config.toml
n_layer = 16
d_model = 192
n_head = 3
n_kv_head = 3
head_dim = 64
d_mlp = 768
vocab_size = 8192
activation = "tanh_gelu"
norm = "layernorm"
norm_place = "pre"
norm_eps = 1e-05
positions = "learned"
qk_norm = false
attn_scale = 0.125
bias = "all"
tie_embeddings = true
parallel_block = false
init = "normal"
init_std_qkv = 0.0265
init_std_o = 0.00469
init_std_up = 0.0265
init_std_down = 0.00235
optimizer = "muon_variant"
lr = 0.0163
weight_decay = 0.028
lr_head = 0.00945
grad_clip = 0.5
warmup_steps = 200
schedule = "wsd"
decay_fraction = 1.0
decay_shape = "linear"
final_lr_fraction = 0.02
batch_tokens = 131072
seq_len = 1024
doc_mask = true
train_tokens = 654900000
steps = 4997
dataset = "wikipedia_en"
MLP neurons of a small language model. Each row is named by its layer, matrix (down: output weights) and neuron, and shows model dimensions 64-191. Each number is 128 + 24 x the weight over its row's rms, rounded and kept within 0 to 255. Numbers have three digits each.
After each neuron's rows, "raises" lists the tokens whose logits its output raises most directly, leaving later layers aside.

L2.down255:130103131140162112095061103179116135158089111192162133121117154131117136114127122141183136131142132184137153123112099157127104120177075124143135105168138131102141123102132196109133155136131084126142125097148143114147105164140137138166104146119140126124158119151118157113124135096112096122103111138155144134126115133137156111093127061154113113132142091124125116135146148131137143133107
raises: "While", "\n", "\n\n", "In", "="

L13.down243:115088116150066127129097109090104147123113138166128124104106124091096140119126107127123132146119150093137129132122100132136168140142163148126160183110129195110116127114137095158168109141124131117101139137108132110104132138157092181138099114105151128150207145134130100165168127160112141127145141085127120100156106109081128117100108118125166172099121121160154156121142148128139121151130
raises: ".", " whom", " .", " which", " fans"

L8.down424:124147133129160141109138099107146117132168112138166132118119155150153110082112110126089092135109088128131138143132089123128129138107155124156089141132129104122109126157098138114137158115141141092126130119185083127095126151097080147170104120129134143117093138109106153152075145104086152162131143095098163145131125121180096156107114115119142129128130152135149095203090087167103138119115
raises: " they", " it", " she", " he", " you"

L5.down533:155147086116102118164124071134135170153171120117160107133129136119159144192125120096153132140131103153180090098169167096153117114130124142120117144103131098076127145140140117094130110133121199097093124086117109124076117185115117152128137114133142133116146113091110149107124123106124117148119164133101126176126120150121135106091155109148092087179134159118158126139074095122071114128095
raises: "dom", "gl", "ch", "yd", "ms"

L13.down94:127142125145122096091150159130132138134121120139117109117196106109134140090141166134127149116153142154126135134125140141141142128129081133118193180115102095145157160130127112151170128177111126142128125110111159143133120133045107151148105123129112138101140140106124119091132126123140127114125092122118138095146122157143099169120117094166122120096142097184111145170156107145110138148098
raises: "ho", "une", "nai", "ain", "hi"

L2.down507:125127137135060114153122144167125132152150111121124136154131157120142088111113079142150094137129135129110135124150141110125137106140127147150120118081153105124117162125190130095134142114113101123103132108132117163078114147123125089132160134109098133115134138130070114172142117122142135140147169112108187125039122126148147127159108146137120101152068122176130097121168140072116120131120
raises: "]", " attention", "}", " himself", ")"

L7.down138:162157161140185143158162111087161092121128149177139112121140161110145114078141157130144128131158069143126142117147129139084078143123131112113079095195147137109078139117115138132141148124129132095138132126161106105096157167119114180156116133132138145152098134098155145146119145111138139099112129099165144104143134091151118104101100120131135134112095149071139124163107121131127108103126
raises: " she", " there", " he", " it", " they"

L13.down115:135149135097101170152158113093109157113146171104119106135097116134106144124105103156127171119144135150138099147141156132111091125118158124117131128166102135096144136102150139132137148110172144117151118125138152141116143155121104151133119156148110133161105117132075116116157140143110105142114102152093142133113095175142168107097115074127142153154108124163162138101094104116138117118107
raises: "rm", "rs", "ments", "sm", "ces"

L7.down66:130114117125111106132130116138144105101174172113103099092119090133131114100123166109122119130124128139108106123111140143204154158115149116089112073144107089119108149140151150111164145119187101135119158128142155133130167107139132112113088123153085101148116107113125094095104136089115092165107124103159094126171108185142098131163132195126098128135107135174153151117126138132158138098095
raises: "ib", "enti", "bi", "obi", "ona"

L3.down417:123106122112139085097129124125150110186136122160136142136107107165093116110148121136132131126107127128099118114123065131153117103141116152104133171142133107140173160156099157119131133094165127145051126111153083146106119152107112111136100138118155164124097131100137149137163155086135148150144113108157118103095084115140158142122116086113101114141117124108131169151119123141169148117100
raises: " she", " though", " they", "She", " although"

L10.down31:119156096136092141112126133186118108149125114140120154108128102128102123114128121088127077146137131107140114147100128128151112136133134155151151112044122139112153089126123123143131118096133115089128180095129134162109130120122136075104127140096130108147107130131142143143163130131140109067084126144114140137132138133157168128135109124151121083154108144194110135109164170133131156154121
raises: " =", ")", " |", " (", "}"

L13.down206:094144130126163098127201141125110132119096156144099106110104132112148085114121152145155153158171161107128161147140159109123135105136105109159118130099152124094118089175106129128124174136144098091127141122126111172106085113108139127111124108163131101116130084105144056135148123093127138154144139100132129121133144133093161129098145110119136170113139109114138120123149139122127116147122
raises: "uring", "ub", "nder", "uch", "urs"

L7.down118:179082131130139120100108137095121131137146117152147117162148127104133148164109104131155127091151114134178121114177142141116129155134118141136079090104103115092131131130143195135102101121141096099094155148063127111109046119118174134112156121156135150124127146105097144114094080125108112136123143121160126110108127141101135132117180139144124122160136145136125144162128154110125115119137
raises: "\n", "\n\n", " Report", " Notes", " not"

L13.down555:154172121142144095175155178200131134120114115124128148142159138171127121132152128116104137198163130121119141119085129160135119087127148123155144128140156149101137118117156070094122136085127143208134144156110129120125133141140113119102125134155139107130121126148146102159156105125146092154100105129148118133103102162105126100138192115140098135101126137128115084127083120103111162088143
raises: "ß", "ür", "isch", "ü", "ä"

L10.down456:086117141137115089175134108138099125128115116144140130097090147094127125139134160083149105118112135150120119128152102120108135120141108078110126163124142105110126161163141167125162133101100089105147129117132109166120083137107105084136137119108146077107166142146109151146148105138094136132134162137121139136139162179140149141155128089171131077169091118174138107126106126139151141111152
raises: "s", "\"", ")", " (", "="

L13.down103:151122117141126107138138113121107149124129161124171124143137123071138131124128158168157143112158118105127113150150134149124121119127130117161061129113144106135138098139082141116136159112130119147123127159114145103127127083142143122123092118112079123143164131134130125132147155119133102139191129130123153085104162132110129125176090105126088115115109111123119133146167115142143201144118
raises: "hy", "hed", "hi", "hing", "ho"

L10.down523:130079107090050109134107124131102134122135113138109091086088131082106134124174136127133159119111138097124144119133109170127182115163139119139196144128144162120100122119148113137111112132113104127135155136077147123155125106161125176121096149123135142155169148122124115161151105184121143124131107103115112086127133124120133088132121117154148133117148154125148144108120140160149106150109
raises: ".", " respectively", "\"", " .", "″"